{
  "head_dim": 128,
  "hidden_act": "swiglu",
  "qk_norm": false,
  "bias": "none",
  "init": "normal",
  "init_std_o": 0.0277,
  "final_lr_fraction": 0.0,
  "doc_mask": true
}
MLP neurons of a small language model. Each row is named by its layer, matrix (gate and up: input weights) and neuron, and shows model dimensions 0-191. Each number is 500 + 40 x the weight over its row's rms, rounded and kept within 0 to 999. Numbers have three digits each. A neuron's up and down rows have the sign that makes its largest values positive.
After each neuron's rows, "fires after" lists the tokens most often just before its 100 highest values on Wikipedia text that the model never trained on.

L2.gate219:460525482480463501458539469509539458640576522551558528468532481490497493426475492497484496476467563506492474543526532495426516518500511535563469394418494509558542548430527504529487474525555512462504469520491510502599466485463511518499576505478559521523466526495559483603489495497603454517424519468455434478477481492481494520523494557505523497511435489538518460587512532452521475478474512500453518520484515514473449489482500539503488511526506542557470546518506543513500494404511514493457516468426512458595485532453582507512440451520468494486430551571522508547479508391480510422
L2.up219:553448527526594517468555543503438499441454492522505555480565542516499417499504490463478497502493533502533583474452498444511607530466447486489532451392484493517541500483619580486527568460536464445482481513506453433456500532439505509506505462552463492449466559553501566458556502560506536528502427453493473531504511502514523558499536456540418494524497429473496525394472494545530472534479570547522526477491504498511550475534447522509421473466504509517465472499547532510487463403480513516521564487482524445477482454521516484461514485525502474510503581566552496534484547413524546450
fires after: "h", " L", " H", " h", " em"

L2.gate67:518445494500466477466493525504442469472525494485534515519445529529428542464496461518484546510505466494538429532510539523514457541486485557479497499408543556492495582552471463495536519474428477490402489489517506498481452464517492458465542550495504472580482476514487524479480584555494472473474527487498398487475486521500551535516561482558453450524569453472531587472479485455550449548422544567501480508433509470530493575385427513517517536558481489518488468490441463444451508508527560381571484507532528539555486466468565408469578513532432514495590446533518436450490542502500526539
L2.up67:507476551511428538543531541397451511523555476545500479481529495510490642490516505535521521473511505475470514543465481443490531514480520559501525513538500466460506467441500472461529499513538414524485547463515482458463575488435495541520492469423432468486521526472579558384540506480498548483525497586541479399497521486501559576476515516558522577532480507609488457511423530502495538519529522529415457428522478449522431570469551549513501527504513499470550494511511454474568463446454436481489517490549452496507550518492567480497510471493545531569495525504501466464480514569527516524
fires after: " g", " G", " S", "G", " F", " W"

L6.gate198:519526519501439501477503522518550566549510426489425523554535480497494423511487514509486573471485503462443468526506464514493561518544514561537504451538473474532460515503568461496535526497538395520430500537498539407482595455496493516552519537558545526484461558464503515525489471417510535477436483516441475530489537446434499493524515503506509484530520476529451547428509420474489459504469507464494548447587515464484515505506512521464598531497426598456583482513587477464497535479517631540487596446430415504526492503531523478500473463460449475433459556517536567472498468475529506511
L6.up198:482502508443512525505381488497529495466524528539513549489506478429474478454500496500502435440488543488537488476477523464481465465491516574559529501507482437477466560571544512467501503486513505478516500440507535494537470492396498586535499502449568519486472515456561461538447517545531485502482479544482446506442463513400503575498419491569492542496469487492494530572565491536521482443524432500530505502460511535533460505467530507451456522455511512525560518579483437461442492562513467499459481427518533467494505544506456544527562544491499500512497588559458557477528544570505542498
fires after: " L", " H", " A", "L", "h", " F"

L6.gate130:486545503452513568490497475556542555483514505498490513499534558485522498517530485506425601490488457460518522510542488563564449484482517456497483478442514437587529478434479509478497476488458538445439466503525442549547502457552466518504484541455474513527459508432524494567549505448563458518498522459480506523510464479511509470528501523431486448482505505492525521517492482487528465506470463524517546486528499570524435517383422496508465530571488523517518573508480491502483450507402536531543526498494516583408489532569487524415461500488424489560375440569521500470539496515482567513
L6.up130:484513439534485540529417489506483518458534522493523481589489546502521445477517553550503533465477501461542392504464481542460478493451403430519507547482419452551535452496525436538508478466468474468542527559493534571501505527484462487515541504398523442538422523528515504504428504515509515487474515405425449493498544487498480541520485555558543508523481398542510438398484532539525529537423547512585531478462518490498504481431467514491427491517462544484515548498443553505598513520447560527494481481424540514535547543465471538510491556499500506470478463517562476460559440509487569557
fires after: " L", " m", " l", " f", " M", "ot"

L2.gate82:460461468499534496470531471554497496503486538460475501508488472475547517503544484577514541514514467524485472520476470518560523575466518588510503547504508475455483473453443514479503544519450429453445548466481473472484489495542559503486525481543470502537532505492529474516500610589472496476456470546592499473523507493481487484543463476495453455498505505471493428551494475446453444452547486529481518497604486421512486442463532501533538513535519440589572554466462472531435465472463597483505478551484471529554510446502502532455487495520463552546501437530514443521575448501517480470
L2.up82:521558489516539474475530514570505511556494547455472470540494496449453552501529480510584570435522520501484425504487508581481453527464559584585472491476535500494535495469438562550504482489470455476456475489507497503427555530540529532533546480471466454563470450546509475499494553489566517562423464522514502479509512516523499507523460532530460428413483474506454483557442512527484494476480500532437494462548449517511495461465538490539522512510516467536534560564494424529473527481527558444518484514480518492546456431426579577486445506581482519504505475546549475548458577546531516427
fires after: " G", " g", "g", "G", " b", " Br"

L5.gate296:527540441545506505482549445443440538554553493523580481450512567498490535551438520459604560413576422501500514490497453524525458548520490463510550431471479498525537539537512522491510507548500493498537490443468475469494458458548461521475510559484545493526540481521524451494543494529494524521508523509516470482482469540510508419567606579481469543500485487515528546478568466476472550559429429439515471500514475439540506491553523497471475500487507480461522513552512564492493442473533532508517504552486546485514529447462508423571433472437487498472429522566476512493480477437460417506
L5.up296:486544478540526478488569495446513478519523471465497397509482488557495513473414521477500544411472463533597544440506500503472478504454475462543497474514498525536516484520550513469547455558451393474457526515557495522481497436539493530468567528604493492507446457495514500550464428519434430452560517468467469503438447523522505446497474517478502523503473491498490524637530418486487451551474546503528506480410490520516548478466522517521530527430533439537489486558554480537518458504531510510572529500535538569497426449540533460493567476461491477509574493451480460487499502397519472528
fires after: " M", " s", " m", " G", " p"

L5.gate298:425540484514507439487456435546475483523540544459475505475479487403544516479535508575513554483455540493454496489526509483432526512503508495498507514490483456510415469525561492533504514468532519430498517479472469397483535490428513424489521491543559518479513557488499510438526539507532505471513506510504474510553523514460522489454514521514558503537517491464518481489530550455579455419527570512485534558473441514527459559532503466547464535542480438494462473534492410462603460463454550505516570568499504550586443515509447577441446503577433481503481549519517512504544562517501503461
L5.up298:518486504523514544592526491424482550464501483480509447449541590502487533488480513523513517549540532476514483472493487465510558509511464556529442518524429519557453499445481468485520453482487476512561537528498437418557542517514477514490491517552466528487510519493427491509527477599564476402509580448397454485506417484486557455503520517490462506514551512492494566396500555469533473470502483477475420555501493476459457515556481504531469543492579511515516520570556521504466510517479471539504516449545499464512421430530477465496429562482486541476513514468513544549615474484470503513
fires after: " b", " h", " H", "e", "ra", " he"

L2.gate177:440462477531564464479468491537524534509545410511549520410492517492502472496513536457458480545504411498556577393499432504526557494503546436490497456517556539440554479541506501525545537536508498520502533445431529535523466536546535493556416560535483486575469496509443520418555479576544481494491499528472560555532476508513535467502544473483544504456460523462499545475499549461481492491524470468457474566502343470506492494556530532485499491514508501508468565468463486483530473487583503485523557465504499475525508452493474491495453488467483530476525476541576474422459554493553490464
L2.up177:500474550502524518537448509498560555547550547489553508530479490524495463534439485544505628477524515522563509506512503564483509502417464445411507469487514507519494504598531537518465494509515527527505490507543526498514423433538395513483531487490531518512520479496575504532483462429491467459551447471453555499534468483465555495437426488501536514479398530481505465553481484529509508571525557467542471519561482543457463496527433506462524535474485492511557471468519474459569411462504538562557467461561535490471524470501482457522544531536521435483445496476492441444542467480460560527
fires after: " p", " P", "S", "p", "P", " s"

L8.gate197:490449482468494454504579523523488514521550538424423547495533535510512452447513493384452483563524492508536554443496514479516491506528520447499546463537507442427431491504535547546551581486522465527482497472495548514436532565450515532465511526523575494543538469504519550516533489515499534503502419529501537547587459477500564500492540520545513606449501545500587592484459471488535553503500544564512522478523457488486413505518519545498464503528510450478494501476535462557476510447437479478476512506483532487536520459426510426459469473482513452534451488512476443481470528506539490506
L8.up197:573594548544512543496520469464566500605500411488515464483495540531495466509513552474517583502445500468519500459461498508552530475593503544525447455506554512504416559496451492490470539465508521480491565449452499500517499482503514504516502522514454450475427492491474576529511527441477502479513457539523551440523430459445462516527414544462478424475459507532519513411484529486495481606499489514466505538555437463489447414529498506521528529435420424484457574523545535605474445481482543563463586432512456492450498514528548450501506494472488452442460467497490487496453527473544551472
fires after: " an", " a", " An", " A", "ver"

L7.gate275:467405526456518482501456459531507561475500547499487473532503502578517517561495477466540577525438432464558504552536398508503484508529411451554568492527476502474513467496429521500481469550534531543481516502493492493480472481503518517473467442530536541446499529506514512506496519465528565554532477486483554454467443438507418505500559534454562459523522497526484453558476422517437530536500443505507522497556470481451542470522513466499514552406488498529453454481431577482514496490477509546541496476558475534508452553451505474466548525550418471573518415555530503457553487464567458554
L7.up275:509465533517482560564560528443531513422453575494529552555508434454551503450484492490496513471462467493470536452543496505499467510473499477492479550471427451592578433474421491490501486528477485516520467524486492476477462469522506525436497519427442465562467472513528402500423485427592512437530509534474405477550517495452477425561466433482435532460514461488545468451532490526481516511425468477501556549516476430436565572431592434519547478536483518520426460510557541536474539514443537500563512498427472509504503488456509491521544511563491490499553505553465573586566511482486478533
fires after: " K", " T", " c", "ou", " Ch"

L6.gate15:433482497501479530517417478552476535482458493476478442534499466544558521493514530520498506504534499551588601485484505487467554521514551512596525564527501451496538490538554503537459530476504412438504498465446471441521495472417517454546559531477487528498504476579561457451502554538560487450498537428569520591506487466414457451456534547483462527508494511489557486541487542523574522500515490397493492607440452478521473515546476493474496485480540472472474514506460511470551505481465549530475514531536548485570526433529485522524484483495523421495519516510568530485471566538489425521
L6.up15:544447510491483460473526493589457452537473451489482490482465472536521509518464499460483444497529542507485542477509478442461444495481477533509452446544492574571490514500535513495552470524489523495501568411564478454516463514522574503479596548549458469559476398618527516496517547524520457478467539469423455458548520526447510545499434473477501522550463497523486499547546528607520538499430477475487473514441512510568467483532428472508451517503469584513543531536473549541540525444520514486481418510494516521483511457459441567465529465558471446548424497513552445503505502497500527458
fires after: " h", " H", "h", "ar", " al", "am"

L6.gate102:485497563432476443503510492465477518478493539523548413568427481522464526508500496523526520485461528548527485423506515468495458502508578589490480454492529457499437534509537518487473519470530492523488491534521513451506507503560513518517524500574542536528513512471449478455569488510540438524477478491546503539473485445492570505521503515516441465601456488527509505540522573531597551412446452435491423470527491462562505481560505478518509472520567509451550519576511525544522536496535479484485403470550499533490545488484471506503489452556444552505494508481554573511501364548515443541
L6.up102:483511463421585530508466452483453472506475500502520521522482523485425488503465557417458492517413490485481601574529522446465487497544465471541515521447452499451610504501470523441535532510496513510561501560500456514541507407424491528478507502576519614491507569450403542537464476503556482526445514502450466534475463509468479469530520584559520457479478534459465515457536512383501511468493510482539565538464501534557493533557492486533442519501503480485537542461565519494514486536544496459533478493414511511526435583482436546492466478548487470450488522538435457548490467439480477505
fires after: " L", " H", " h", "im", " l", "al"

L5.gate137:503353529445432476495524519547526453554478567468487498536466429470484555493475567519499519471514591505508501494537466465455557472497513476515502500494503498521507493542509547489441495534451499537486464472542462479476509400527474502515541503506491563585476417469438505578524460449535464518404550535524473480483539466465519495436523493516531546602408505515498556551462565511502522482536495493530479528485478488513446519499543512561477409502475470485566518538523526492534416405467553454537509508438455466494448542473447539519543572526545528535491425469486511534551494468505504456
L5.up137:488414506559502552491513492443526575455524528552477489433529500535528430520561565582486504483506524404439519537590464499444525553476594466558467517506439520522514537541503519514515595528455462480530530449520511552528471454512447491474568507485456501502572444450423432487477509487485456521505563542437521487510492450480494451502410476420498595544472487468448544500527523455487528519451543496568437490524510482434466533528456418438475465529532549502481489543507505498520545562500521432544544539417557510513503502470482474498520460454496549491501512443457513494480534495518566547
fires after: " h", " H", " W", " Wh", "H", " Cor"

L9.gate58:492557503566544555527516485423521511553534509525443521512500506485580461473485502557498492449481465481447436511466433492509579499564476581450442509546487558536549421564551525427555556467519503493470418435494464501520514482508477492541548497427573463554485463518538473486479486432503501525569413515554508446438497454497478548467474560506457468478500472459472479572491493479455462522499455459493508533480518531493509529475470453475491569416579540517581417502573482486539477461468488534518572456552513469574446439513550467501521527489510480504475461564525503517475484519569510458
L9.up58:496532574436462529517505468471494517468455542528460384493563473456530574509508519497513519444498484484439514409508516457526491503518495541494565432473443474535529517513444463436602549466508527467418466442532506516498479488422551500438523452484464531472473531488526500484452433509501496560555578463508470529487484517429503513507469459427477516564523571523520462526448512452530465520516478464463527498481507517480537556544534526563536583506559533501460502500531554503530456521497536528512520475483460467518520489506422477498492511393471487444518475487450519466442482557454490522
fires after: " F", " H", " G", " M", " K", "inn"

L6.gate146:516514541502472516450514433424479499394461465472498496532469489524526559458524528582565538529510425476486553563498512481503525510553528562476451526484493461564498589488426444487450544545467491523508546526549500486554443476542434541489538535437479602529543486477496487481541475444529554511523498454490556514510447467491483529519503541535529557533520554523535564475508502406449451588448483483437514539462443468546476511428557517512479536511482504535484484487505548490481535497518528495553494467522560533452422441481523514449511505425540493545520476441436471481505415528513531461
L6.up146:504429493495492462502546454487422476535486505531481451526464450509495474512451518495490570471530467465475443460501478525559520518520494517512438475441495489518519523467541515459493523564488549542473447500447497455488514469540511458475457494457512422470480410483518555427563591527576513462504458552491509496471473495436560571522454484542578490542511409455487524519526534530431467489571459421370508491542514573578477490513469531557462489542529445440455542517522463503481525501564548499528446478515454493560508490516463529528473548510512493565474500518539423525513539555585582603
fires after: " G", " O", " sur", " N", "g", "G"

L2.gate240:490476472553438554429467457523497513581527536516534474474544523544458547512473460524446499524552573539551497495516521494493472522516487426412572443443497536459498498474509554441470555487497491441481454455472466513561525546507476472621512447529565492512474521561499580550534415534491451452518516496478534523535515507507483433449512442512533536494486518445513484488435554553485478431448481519477467565483476522471564552512443544470501472466483483469558528482549523492422537448490482488509546503603461465474512498502453474495533471401523531421424540518616514507511502438538486512
L2.up240:456510470490474560532532465520549502486572498524478546447520569547558552494408470472504505558571475418505544543515543544507409536476476417414575459533505464527457498514459490473429533508514578498533503445552532468538502507506579465459523527407531508513518504554545496554459506506494637468552527477511531501503468499436452453500548487429487505509581553487448417526497404591535504472462537505497533528444446482488513482508474520484527511454540501548503515444493469450436492497498489515480504491494459474442523556515506462481444508469540563528453537484541453439480465430509492494
fires after: "r", "ac", " Cl", "p", "c", " p"

L5.gate282:488462536565455566460565550523458484445531555506441521559426460492423553484589519522519450501436465526477497506491490462451519512496500529511514493507502483567525446526494495542552510467519543452481461522417486540539492554497494510465470486487537490507580467491492525472524488455522533515487503483487439474543443539542471522476487495487437515512485500534482522507445495469442538501480559570543431476547608406586604618497497560457529543471485529543474473571515480507458528447559522444494515545486534480513452514453444474522472469525587547499469512479527520453590500424479526517
L5.up282:486521495544582554548549487529498521532601505487579478467458507484452503476486463529465457464453548523496517584446501547477422488469533555456566494563549549599535524481438514471529551496515533456443486449531599482498488507488477504527498574491518548472515495489555563503508523456463548508500419610434527474531505502510473510535594489500489394498512473511452420551460444505480532475436537449562478500511506490481557451467473518440500492454481463457441510597458496507460491506477466513526519513548480460537455532477552494466440465513517563479482457533486443477503476495454523449
fires after: " F", " D", "D", " R", " f"

L6.gate240:458498508470498490444466440527528455496504468488498508572476428469528459488466428504456542537468461403495530526542391521513502503499469538486446527458535457476515548464522493547527499520635513408428507443511490482513478559574523512475476577497504489489501471511470554516502405463513425532533471514520506483546514520434525429418472540434446517529517482531484512416475541538506533524522471525467546445495481534547518542523585480514474513490516491508536550501502535541536515519535501523465437540537471600487548540511509468524553540473502465507431471501441548480576488487468496507
L6.up240:453446489524527518526501478436492474518536492452613494499438502529453470556471410472445571511503502544478473524609528469538513541581436494445500492517503524431499461493562472460473539471463464432529492510425552507428481447543561542487473455545474465577452442529517509449465451523551514521568498497551521485516507503464527492518503527466562481582459505450426508478494495592516601539497482496517481490447540480531489549499505531510494440453466542515512506468512488558528530530463540550479455485531473493543495592486457522510509474520506438541459537607534393507547457494497452493
fires after: " m", " s", " M", " S", "ax", "h"

L5.gate198:501485490490512538477508496544451532516483621459510452502502517497461559536497500512458490517545506490418541489483568500506488573491451509473555571548455513559456455470550487449529528567513494533450436461541521498469535508448527503484399398529472434504547475500484556543547483522523564504514455546577455401449482583548504506541528472481526462459496534540508492509529552500489520453473534495525500461412497518515511545495511504483518496450507502457507502455489505440452471536540467514430478460536460431500445516513470467388500525508465594492565480508499495548480502444493525490
L5.up198:467512431512543598486504498565533477481564515459547535521482454501453538449486533555483475464459452534480497477438491493476493522478504472539486515538435502466464437505473474498584464518526508513522444524553431481485502561500493562461547491523443543428507507463523506532515521522500425406486458493510431441497398547476528500597551480466410478487490508460475499511481496469499467549482529587586516437508567478479478468530463524447491470490522527468530471525494464530486487465485512534444510477462519516491467536486594451546475536577447516448544476502462529453433477429509545459
fires after: " f", " F", "f", "F"

L6.gate196:470509467468549438504451487450471562483450502465483503562468482463518531580494418532537548474478456545517437481573521509578506489504557466575454493564515517522513529476517507581438493492522533497505491465476499438534467491519615516457489442496503486570462540461537522506434484383495508468501491535427519496442500474573468509497450537472499526550463516494518491473487484450469490499469459456542503471503470419403481474516530515475533509496550490465537487553475490497518517530505512496475482564536483461512558559413528488484583534539491395516577551501488486533475469531488572506
L6.up196:578533440484514396424547460485554460531472465487472528492478489478433457490548353455493510481475470466431435464553437558500497501478520505506506499482527539497604495533526537461449555496493521496499538567496445532507477523532550484503562465476438536496407488468514503566501502533443555496480505510515461511514487546480473536518557484515442494478550488491452470488555558451465483460499506440559466565456489525497500460484463496540477611435535538507525462494512541490516528440432476471553541577477469477452546518484525445516548544447514530527495504450506515531521439533446507491
fires after: " J", " res", " S", " trans", " gu", " vis"

L6.gate188:487413447506456422468467438491488539515535521479498489510521565531574531536547438480562505520549504533539503554476503473474445472543571511539501444451510478462437535556538445519528435490474520498548481450505507501481445524572486486523402483486507453470526520428461556543499444492501481574516525483477608478518512515485509411476468516464533533524546551467490520556518461549474474441515512452536498493454534507528540460377542554490500474534512467477388518515452451605509519498543477586524448547535469542515492528434524524436556490554477476476491504468540478504520510495526496487
L6.up188:478502504508482495545594412559522552560477508496484486536504508440510516538512467466464498465467560538503519468527441466511444496531539505605524445564439501512547564576535460431523487462566532501415477471464516491530488514516476508441536525477479500549558501460485494535545507465477529452497427539507458475519472536530427445514534508463545472554532448465578529529505577461487400553456515487527496503572509437439532444441512521521554530492499520467479570530454507520509494489436440505496509446588577565513548452519492512503470420459527531471520478500472408516473474495493460510
fires after: " J", " S", "ep", "J", " St", " Mar"

L6.gate121:494517545514552492499564488485571479507487443504645599516523500499482509448478479443591426534438518402447496507494491513529533526493466554460461497506534517443490500533538496408525483446571495439488458515414528536489504491523475502540519506532557473467519504508510507525491415463539500493456509485463505488538515506478478468486463499485567572501546462538452509470532497522542509424455471497513467586615485495477565529458486519532511510435497445544508539547522499515428496471416450517479567438477480490468450559502485521565490501494470455531489452527542475536549522578488499511
L6.up121:484390461591446459569463506408483565540533490512496480492500434583504546530431533467518563533551510525508538482545471454420487538489513507466585528505512633478442463490564523486482438482507495495489544492525521528504553509521545529608474483503460543515498524564459460598465492489468483546497502488481517462484497483471518534552544466545491489500494519482478507459545427552474535489527471498533502531504540431471572543472461512513487532534538491525541445526579508551457433514499485539574465495529514410490447473472544537553557524444470474508419442507535459469472539505500543465
fires after: " H", " s", " c", " S", " in", "ap"

L5.gate254:569426494529487501506448554565537500501533470537487484491548549507484602497542523507476543480586503485487510483447467420460561455477443507487535540528450502464444514532530463479553512509483470498532563447516474549481476544474423546513485524496585503499546543534507545487464440467498552464462537510611480480492511533374468478524526553503521501442532427472472510470513589489442516468533501548484457475478545485575474533511557478483495444587523464483584523530533529441577532535539457479514480503511415460535478447536402496503500479493520538516476443530452521511543436437495511513
L5.up254:427573477504495488496497425449550539457530546499494404508493459480468507446531443496554498437533539518478526463441474491530479524519525501542486511479491465420527431465446503484492522521508499500483504475488478473559478463561435558502542526482524541536483538503586531537510489535444482432498483550520435502497511533532504517568437544420478434548531520503592487426485517467560489516516453496550496451482490513552535531581491466613439464533459453532571563529511521456444476563541477537494503553521522542608474444442483447587490611499517474542577521542478422538482468458537485473
fires after: " m", " M", "M", "of", " b"

L5.gate130:472502433556534541444479514496488536423558531494414466534494434548508572428501437440459529522436556521519446519501477536534505529527474461528490506455460527551479509445587517507446558536434489514484440441508500500435486479458555549455510493555485585446464480545516555453538513449474498542481495541442421507533487446514505500477582521520523474516486519470527493529545502440529534552524465547543505568425460597499525526585495492459448557484495513529507477462435449478500438536516498560422470498480466530509479503561487542502480509563487470553506486541498532477630528514471417480
L5.up130:588463572508429492526477487553559520513570444506452478447471537426472464549437553477478465555537451451489525473498456465523502448496517474502475517538492601519426476542506491443488527478420509477485515467468480469522542460508467478502490499496478469537524511473497491521490483540522464463490506475445464487601569480485518459477392496430490508473485493513549529534537529517547516505534502528469480523547455473519483373516489514481508489428554520489475504577552586541435494508480393496500509452508478459566578580543509495571513491515537500459495433433442461492533540540564525463
fires after: " H", " T", " R", " h", "h"

L2.gate261:492500544511554496489472524482581534485475493547561531446486543537491622510477435441465482444522373448554446549521447508527466459489515507421549419472541552461483502524419448523447541459469519468470415494561528534520480517515493525516510516512520477494501438536503532546495507477493582538480505532515555553538473562506520450492501555510506472524521472456553400544622526448553590469478498480540505509530457490443495547517477460525476504504493492508455549447523580439471477483498457519554525481461479438472557490525545489537491533464494487447473562437523482522473495509511483463
L2.up261:499448533467551475473439558512510513536358505569536530464534545558560505481484497445462488451451482433528480491503470530555429516536534473449500431446507544490523536536502461514451490479497521517445452486549533509488423502487476529545379529556437499547480536482489453541469472502503450495472541497491558462506505462473495448478510466514562501482510471441543471476480475460566576542429490511570525539531494536479504503504445415550497505424460479460542470499482546491442467501604474451518538481495514517464526470531463449551455467537478443452491539430544418498493513509524461448
fires after: " comp", "C", "ip", "p", "P", "c"

L5.gate240:495517468437563549436462500488508571492462468472485512520486593503494481479409544478521526498594511539487435495553518559471578495473512471489477495517528497518528508492519457523430521540417444493509532453502485498497548531468416427441527576509470544571473579473500547532450493434535465482449455438515507445424469498511502453481489526495529498507438527572494460504446511510540527463546507477534496510555453476489487527446456538610528475474518509551512462529545529553539471515588471461441519465555498471515544506424540438535496519585519494575464524499481492465560479440467490487
L5.up240:509429478497506454525495440471505466503574526459534445507510485523444578569539553463473581524439540534545460449535426486506486542466410490544441521493517535475516511557494514451433447456524575443477477411449494490518520515417512467466556469459517466555463434469512488435537502478525491517503571442539498453554511500520488460513494483529534511520501496566570548502516495491501541478534526473442509467430481454559477492464554535487491481479493550477472506509569492570544486456536467494487542474504433463504420529501552546497602498454550473505479507546546415525489506521534455483
fires after: " M", "v", " R", " S", " J"

L5.gate295:552516551549570449508478537558508562479524495491464513537543465444494434465486468543510433454439463469496507505430474542482514552445502400542501498489487502413483443565481473600459488536491473483434476458548430569479539487528453523427557523534461513449527542497477514532480442495475519420497519492509528500512527533461421538482564514486521486486534445490485491491551513497531558514513489524544513458548533500522541491506569414511495484498468492486483422563389497472442466469540561537552467468509456505481520454480473530493500492588529472538536421512455586460528441485466517501
L5.up295:525469458503498524536540552525480510499511553497455478492464465555478423458486499455494527515435495560487470508432499518524467524503456465532433516551457577485494421512480519518503592548530494481526620464538525568537522488488517498407458445507482593539518423468578607480495496454473471494453472518453569424418443491544435459538493505441555500505510482465487531530515521504510527582577428487561506497509435503592498428568490458518508505505535460501498497421595523537444517492581549489511507464486482537533498520499455469535496553502510525518465517453505515500567478497534456511
fires after: " T", " M", " m", "M"

L2.gate212:556488446531465552539537582464489543477496476478472469421495504521452444502470528506503507444522476458488559459517527549481497510510556476454420529544524454515551463454483473489511480491515506610437573437524499536513412518511474489486529585485512452480393489462481546444492532524539485524433465436547452585538426485469565473465399530491483524502461545534453413459556515546510528421484496495489565546508480457433502516572459529484576464502509486493530512509472477472487480459610474464510490506455482484491477489482488500599507490580501489441479579516585485423525516513494552526
L2.up212:528534495534503432524501435502553471507567482511493530527519513483517511495540467469534536462500481498597466481540481579552475555507503501471506503463453516419497497498545500550453487509474502528423556518460546602606495437531495529504543446412536579466538555485551436500486464444530454512558505544556584532490504483465461446547560548527481540469429445522516483518388502448450440498485444493484461524479492534530534486536488558517455511542483514573470511526539479507489500511530564481474509527553470510471573535540535486503518440413497447544463402551540483534531509461518554460
fires after: " S", "S", " s", " Wh", " Al", "L"

L6.gate65:588514571432443462481479488501472539454486442510445467537513473504497472512568518446474552493524528500449454514433475544468485512533466509475485494515479485435445537538507482530520494504554520471421457551527534562494463533541513429472506533553470526440498480506467480450523569465498517462510480482463486536479550460474538486465523525439466470502462477504553431439475545478438496567559441457528534549533426504526488493500563467485453539525531517450417528524522545567458497495454535467501372492472583525468579512505512446435504448454558534573529510513450520542454420573532544458
L6.up65:526493549522538495490518520529480472498449491531512514530458583522528455437520531492507527594473450522562504474484443517449517522525477458462441511502475455610443468595568466439513508466487483461557466510441475507515494536501546561570524441548468504543466431565509563484461474518509536515539455473486515470494453508485472475474502481520523525567543508562590481493529501471466445531456499470533588487479527509553554521539548483506498529470412490416532534479465506544518523481582512534590484421467532502522519483513406466504508495502478429538499467430559441492491486425510494518
fires after: " m", " M", "M", "m", " Ch", " bro"

L8.gate270:505513502513512491439480440543554404496467477497504512495442426504469404500540539502460493549499480480544484420543490465488483416488457517515518542465498560490504554568571514498561561502572453536485446536529467544533466545480470584543583476504516572536474480479437527476525493506576470503532502469483471433523463424499476453477518460497471533588409484471513530486505475563480518454514472500392593530446458409500556501492471517472466514463478445567509544501502479506520533501457547449515518467484554522554472472540546458532503498492489434561481506594471490462464535485558499456
L8.up270:455541578456442488557536489462537527603458473448534507562480536485490466488501515503461492517431551494455521466498538512475555456429517489470543490492507491506416504487543428506473523478445522437464499523438531481476496572455513566460459529520488448559504511447467511495516535475507530445537520505428629490516418568468463483491464492493493456495585567507518503472505566518472519482452558494451436571559542529534469569471494589502523522509444540552518482497440527476492463504496531533445482461514522459522470455484528460442471553509492550512499565463361434505399485454441466547
fires after: " A", " the", " ", " a", " an", " The"

L2.gate88:521489533513494473460488434505504547535529570497512505552552542440448522479448559492518520518544500462504520567546509464460464451507490532508472489457494561481494437482450494460464480507572511487451452444415489463492494485493553465489590523511514421514528480561498515569495523483535554472500519517488533416450507521487524536532529514512472444545515402564529531510588499512489470530508511476495535516501544460481534491552495502593560478499510499527513545519516482445529486446481509483435610436492449454545483462490492575430576589495500566558497497522461488522486506461501550543
L2.up88:517499518474542527472486455514497498595481555490544484455464533574517498504564458477466444515513605523527449560492450516601490458543552493556477511497451519516518518489532479460489504448574495450539423507423528514550504504515485468505453445466528485568431479520557484491434416427532484573537535525418504488533490504495480510417508555535578458491496506528468582552543435422527506518486525483522453470525478533495455529531591502553563521508499512476455525443572493505594406495507514483492531491588474548557499498477502524480461481469428505593457471420427535507493499480446454478
fires after: " M", " A", " F", " en", " E"

L2.gate14:557507441553494404371537506522468553514462493495494509499492478516480511514599536504506502449520556512519511444493517526567579514449523566496468518451541504460540459535488448501562464506483500505476449432536528498518422484516432470522517484488498431455460511517440527502506492439456442555528519490567524455440470521446499526476468535481440518545389467470491514470494521520457499445468532510431541507477474533367462486458480530525509517495528541450576524515454582534491531527555437493522553508503546542460499466533460540507561466545562502477516541449580454495515537520494605519
L2.up14:540510433469472621480522509473455547450523512530470489497555566484443566445529568492546451458444562544573487552502495540547479516519503484472515490498493526469471503605496504504513478506481450554489411450443476439441466554487452540559522435463492458493511523552479483465591535447461491451553475480527509488555514534499474502579485467513471494526482499472504491530480586527491457454454584461512501539486462554438528366516508468444500574431467501430532507487547530502480549465504458484514529582547469527471495476499541512536567504545493519479451532482486469464496491513495524505
fires after: " com", " M", " T", " t", " Comm", " Com"